MLP neurons of a small language model. Each row is named by its layer, matrix (up: input weights) and neuron, and shows model dimensions 64-319. Each number is 128 + 32 x the weight over its row's rms, rounded and kept within 0 to 255. Numbers have three digits each.
After each neuron's rows, "fires in" lists the words (lower case) most often at its 100 highest values on Wikipedia text that the model never trained on.

L2.up301:158150201116107142045145144139151131142141117137165114108162049092102119098142122088130177105121171148172133105068155161089112113203163140142124126116128068112144146166068112137114148171154110117113143111162141137160170139121139095138131162130111128188088188084144147144191137121162083105183152141105098157167146138144185158163127128137121135113120162133124159119079117161104064135127101086057161116103123131117156148153131128159115116186124110157073108113036146113169104157145134097115119066122113165164147130167163083124184151117125139077177126090091055123138079097113141101119149179160090167132123091159120154207113195123109134151124157087153100144136134122119096117122136107132024171071097145138123090131077075096154135111181198110137100128144164119167107185127124
fires in: "df", "mf", "1996", "1994", "1995", "fw"

L7.up767:140124099148103083116129150119149164139072167169139100129099117098079143115112141084142167160106120088054165131105112096123127190123090087197132188081096121088091163072124140102140165075088111090099159155142139093163101117125102101157112133167163123129161125093087136093097123117092116080114137098117130111135120111123093098177102151167184150059124142109120143114081149119132118094161189147118114194074124099118098110163127165149130155082071121098144122188106192105137125136136127091108142065111133106147183166155140105127121139142156068144141184159080137176132125128119105107182120086169133127146103147118134114109123108181112145142099132132114131074083127183120069080173177100174090102201154064183103094149077163147170118138067140142158095113102138126127093110106088
fires in: "was", "a", "served", "were"

L7.up348:106107149125101073100122162100112125165141129173140127058094088136112159136100161134115122131119111167107154102126139146127093114080127127140135155191196171137104189168118098112132154141121149113140094141112089154164107087110128114175207107106105128166115173113133107132111199127070174063129144074199084095148158126163088157128087166141090172102194167170128133144132173133123079121198109107129134109146144021140157114138140122134185100102119104118141137137100164127105163080130166110133172102120148142159107057080126140165106150119167153093213137069129152149174126153051143180084111069161106088108129166094102066104124178094042131130194088057155140089140113081154094135158166164119106144115108153191134112173136101146162120182102143119055108149165084122127201080147150
fires in: "to", "by", "as", "with", "via"

L2.up1324:102110127196209143154146116087123185162132107166152178106129100122141109072140152128105138171209129168116090106155108123156150125133114162111098181061121131084150117155089168143165086134177100116128105125141166151097115145073147181075158060107121176146121115094073117113061071123135146045140120170135144143142129158141138131103177105117110106101123159114098093097098085126138156126117077089152117151137102141184162134124106092201083113162108076145100144118045084118154105164153144138126127146125112100099074150168104147099118132116153076105110159129129102181126069060125173185105098181126165137116179137085171092100137154150151091145070170107103189159138204060144142107084088183144092130129138173148150144127121067159156125112164112117128120116168141117131153162131113
fires in: "of", "to", "in", "per", "between"

L9.up1019:115117061088161082173095080085114124112104099095110140095049153132116157111124078088088169145062110169065131129146111091167112135140083064169143167108104116101054121169089115119149128075096106123087127161139150144167142173149087091163171125111124143117088131136164145126116153102095122079167144080098092094127200072123110160125140144181109066117141165144119128155128119122078140096154119136125189073116139143060174109090186104209129180121144158140102156182137137106149143111085078087129127092130114146117171136136189140095147133138164125083133113185055126139171185174141145094148079107110109115102204134149087076064109163118146162137131118101157146114103101075134138031137136101084079144142148079140176147126132114102143162198124183157110104107085135106120136152126139
fires in: "was", "to"

L2.up620:108076109159133078149103124115137139110153157134144159152109130155110141202119139122100192106106145187144165141207157091102169119099090158106224148155155090178084130124153096098181158144143090147074128188161093120110103186074112134116200114126137132092090142101077186139162128127155132157074153109119140076102207196095091137086112120179113107132114134125211160142161107126165112120072143139141151117141107089144147145104185113121114112079163149132166123120112140101168133154186129107115131179127142091119056146168154116139136182145123153129073162095109138170228144106127129101091159096083087107083174127121153111105113178134057120167123116089116177142155126076152106056117120128083072139111143154070157120090114100133126103143129136129133067097087112134106135145088089
fires in: "to", "t", "not"

L2.up488:119109158180144112074118153119185094117117173093170121135065085113068164151069107098146091112148104102123104135114080121057080154130169105081162121122095119160162118152085130115111147137091103104121118168088120125154099157127112096117123091171140139144111169143113089151168138090137130094148188134133096122184152161060105107168119166141136174155197187125118163102070153122158115093088134108135142087145176123123084164191110055140126140102142080109179103110146151108095092094070147160121126134088132144179129089093160124080121135154169154139205085116141115123105106161131097112128071128098162177111149178140079136178135180193117136138101144083092167136140177085111069103137126121131074080130113126121135091182129096093135160132086129092149105142170120123104133155097118
fires in: "it", "season", "his", "them", "nordvästra", "b"

L2.up1015:131124131128111107079119125094142171137094154168140123119105116193116142147133145101178180137163172151108153180191145114104153154223120097130093145135100135111112147124143082156120094086165055126138139119149112090145133151117156132139103116146095121162152143180091088201115120120150189116108100177149125115139092067102102146107164131162211118085172150120114115098054125124113092130081153162124127111144203141141185094094155132099142104135132132175133158114112117142077062141114168134147124168151094155125120121224143133118155077157112098123122159175087115149171110152152139164160108168128085165113104069106152133154145134135133131126132151138144187169143120161173081115098119149113108187176094111127161118096134157168170134118108172119113157104134156153120131134085146
fires in: "his", "her", "own", "a"

L2.up59:158093095113067121081114077158138161097072155173098117166095144143153139080101073156173112108084152118097141160106122168125091124113087138171116155093185149190152105126186069151136077126126125071171133170114152123114094103125118184153141131171117112154113103104133208118150148092150069129084151105117103096093147128119111104099138099168051125121120112143090093181094132104120163112107157136057140126128193134106179150121065172137072140097073105120146101177159149185174113121115140123167070053150133164116088143171138137145130107162105154059156125109096162137144158101146176156139144116152140176129114117135121069128130133208118105159125159169078186112118083138135120083101181139136116162128153164121138097095125121214046168117131113191135120117131102147090070115159132
fires in: "of", "to", "on", "joined", "synonyms", "as"

L7.up32:091113193138109069111115117140126148139080135135140163117160086078240128200167150145126114129163077175165127084145077125142132126104133141109135196135174108124132108133121076098127128173127127127150137127110095173108104169131119122138113171110123146129129193094150112141092107115107118156131106149140147087092162143143054129111130157139109109133174135145134112183101169119082172087113065129106064091190074135068110098108125128090118105113116127160066181138091067105123114168147115116158116178148144074118130212109115128169100141137143131090112176181080152091112159137180175121116164145155103122158121093129177100151133149125136073123073143087143207106125150139089078127145172147191143133130080100132172094113209142145134133105130096154114125129140112105101138101151157
fires in: "in", "with", "the", "a"

L7.up944:068149101129168138134135098104143098114118168108125026101130129118121117222149088130121156162085102132183153148110119135086118101118122149155054126120214154165141119099118135109161096136138143129112071115160121116093126147133178113096184130120128120154110140091089134153120135071130165136143159117139122082169145126199083056148090151125145092193168157124125181108095143095130101069135189108103078113142158179120174152163112131110129159181134093232110148175140141137081119142151121112092129126135134094152133117183163117160176100109185103106185187141071140117105189136076124152080130139121101081151146131128090140100080150109115100104175152090160167120087155125130103170130098082119102125162177087104146156050073147147131140148173139147139180104124091124142171126179176
fires in: "or", "of", "for", "after", "without", "any"

L2.up1066:202155087126116149082098120148096163136113120121181141195093123163132093167096087099100144128082088150144100103138126151054119152149170077098118153101100121112119130136138102132128125123110046107145097062117141107108135154108131126103137114137132107147120142153113139134137132184124196134104133099130109093166120157049091109146195158088176149161206093123138123190072108124139167129086131111075131114143080164160099144180159079127121118088116104126125109182118160084120106113103149105097120080076125104119162080151151111145102122101158106148167114169133127060141142197149155164107162181133080147095112095141122093108127186177110104107129121095127132076143176114173176102147156120143113147172096155152088094096128156161143148095168195121087148069168085140132192113106145
fires in: "his", "that", "this"

L5.up683:121159108167155108105129151131168098144088126133078157100125123132150160129064117106130183123157183090109109169109183084123133120163147178128118169131117106095120154116137084142141091130141099129134189166144132187103101131138164123156162089115156129100161093134134043091138194114099096103085107126109053153130085191101155126136112106129095178138174208031124102120113117144139182098082126115086128146169113101127062123181072125160154162125171142061140107114110162134122117144133088108075177120177182138172092164138136102096091056126161158144129119123143186086126143189082108130138111163125102058146115065105131108117151126141116163188132105079152138121096078162165039140134117170167138129137168159169075118163118090114130131155128155128137132159160117104120111133167108
fires in: "in", "of", "the", "s", "from", "at"

L7.up654:161114178122162144109104117129086129133148091245112137136073080129133111087171076086116085149129120115066078113102098135108147107115115159130153192140165129151167127127098141142175117176148149159134193187143158136083152092085118127116112135158137102152142149063083138148129108097129115126080100153107112138101117091165148060128077108131104112095156156114061159165177150108170182108109126111086092115161154142129076102083169087138132138127129176134094098155108094105150072160182127126134178122105072178130237101149085191120203184125094148095168178146121157106145175108129074145127125093134107134115152110119088137128136161103136106101116071018099178155109132117103074126133135129189101132198097093125120128144075177186116123160164075132134123112126111133074093138128112
fires in: "the", "no", "a", "noddy", "t"

L2.up1395:065153080141189142049162152072142108152137124147110132116158138119108127101081143185159109153138177087115152137144111089136127160143156109117116167108182122142120118141149116134164116118174129104135092153144184121083045143095189113149152138175129175125138098118147177090120153094141112096108070138139103091123094118183120084154117079140102126117159119085127137051161147169160089064105093075070148130174165116173137180157128108115119168121145137138109154127121088128105137157100134127097092129105148157143114138072153120153161170149169097061164086166066142142172142114088110150128027187087131118099120082139148114099166234158122108106140151127128186145161121097105116148092136058132156192100151141125116175102124089103042120143105096152131077110157091138111155095174132
fires in: "for", "of", "to", "in", "about"

L7.up16:109160062121175124078094165104115107105134158204096069119156111100155188157076103145144142154112144186079136181102150053103132107081143077183061133167159140165108140157106123119142101165176111145131082117172101142133119152106093109167145166111087188137126170158155121145142157166076151135098153157125118162045096139152177118131103174106067115128122155086104199111091119078143091123083135115137128123086103081162172198109129095123099094105125158137125151125122097092152160140147116145152084064110141138157098054129088094131065112117144143123149107066112176154122132178120199077122077095128150075193111135165142125120138113108102188092116135144113170164139100083102129060142132161115067141127153145099101138185114107158148111137129166122064113073089150124169173153121141
fires in: "of", "to", "against", "by"

L2.up1415:158105124103130116097102166167114083171128125167169153070170063140171119133170099151133158070113149149117099177118110135167078109127129193233165141197118202202167170065170110132077086128093130140136130133128119148055128128116130182135116151155130146154141149119103148126178111129106169115127061124097167099152128126109146102104146130111165110170167128122141105145141133126067150069078132084170149143108114058127096133114148156115150170125124162163128142104159080175092048198173131138117082124152135180109157133145150158145129112112079160085137140116085154091143093158082145148117137134127135107138149187140115123129109086153139114117185133098095159142177109095114094122119145148162137181128152091139094099107130096139057194178049113167117121153138113097073154079069107
fires in: "no", "noddy", "a"

L7.up799:109118063135149127092112055149066180112112077124116093089136113175059151116110118209137153108094101166114130147104071116089101123158157159096142205134147153128127161158150070081142112160122110180128124121132089165152049061128146106133128116124082112102112079079154128117119142145150122077112110109141147153138153121115139037107101114114111131138177103132108126090111202116147073144118129188109134173152172096119123176054136127172139157127189155132156176112153088183122121118133155164150179100133118142138129135087158172137151087113122113089160168125072177127079114182118163113149156180127145074113108083128123121088146167171122141165131096137135129124113132081151139123164136136108152097166132111161144106104123111100096118159139112155116173163144103130120169128133170
fires in: "as", "of", "to", "after", "married", "plays"

L2.up1157:098156177124124112031160085102144099180146088143090136121094135068149137150159131060081139189142134113152123088077188124158163173068116067184206195135104180114161151142131115111146148204139134112177121104139132096185128106140128120133081110136115140113141105154129088187178103144120156155112109164169109150116091182178132111137069132090116113113115080150034130062096168178164054145109187113142140112117163115153126132152187091155134135165137147178152137106117177110128129075107150153137153089183173081148127099078150150146137108120142159174123114139159119116150132162108103190100067098156090105102142145142144107140148088121066200114108076153082099127147069101158134110183163160100087134112096153153107189144147141099123097157119136096150130087139106125099128147058121
fires in: "as", "by", "there", "production", "the", "music"

L7.up1015:148121081158175115141148195097130160075127082142108075113145136126167090164066117118127137112112146142129092165149152110147136136096157129104136138095093107112110123168045092143164076122140083109035188147153127182127168204095112130140148124125124098090096167167109155141154099131128087079113091108091136101108183142082136117094142109163134130102110162088083157165074124157126174093216172088137165124135137089167188071110129169154099115121165148127122134162079102189145207159145111136099181133075167155152164175158071154136155145103127172155177132115174044149104193124089127137124137155163156136121150110127071108099152133145080081106112111145199138143186046079178062116142144166119106157084162145059139099117145103127171066148172123139128111080093097094160150087107105
fires in: "to", "t", "i"

L7.up1342:151116131109153160124108143078116172168112115221097074123085081091108135065162155076122100131153143131118165127134157128105153140128152112164139119063159080099147124163099169183118163164103158103136060133182182099117132120114115166054124143136150109069125121097109135109080158121131113068087187103183106062161163114084123182140120168161131164167164157082063118129143148149115146159089103109072068110166141103162130084108099137126091152096162115150141128105095163174090109088120043132100166105101141155112116115092123111071158161079113148123081184144175117099125136159118132109137134140132176126143078083065127053111075136088092131144079125080190122129064148152122093192110083093139134141129058147057128126162102080119125171154169158090143123115120150141065151137116161
fires in: "the", "of", "in", "a", "s", "on"

L2.up1200:098163138140131066127110080168142098190101147150142100104119124096120126111119119109189083159112166169202124107127143099156137188146071088120173159078130135098075155133148111156138142111140180080181078144109125130154121147118100144093124145126183099116110123120095140172171136131096106170130106065114113171138089096161115170156085118170139159132144144172142109110093140149135050136086202100110115137101073102067110158175140127132138139096139113077096121101107104131201126158147122125192067087145161091136080157099068162098135126045171078117134061115131149124143147150109132143129120152149153074169077158215119079171152179097120142177072161101084170123109121113127128110172126155112112188100092155108161126094158127118165143120134137169121119161105141111156093140159128
fires in: "the", "its", "first", "university", "as"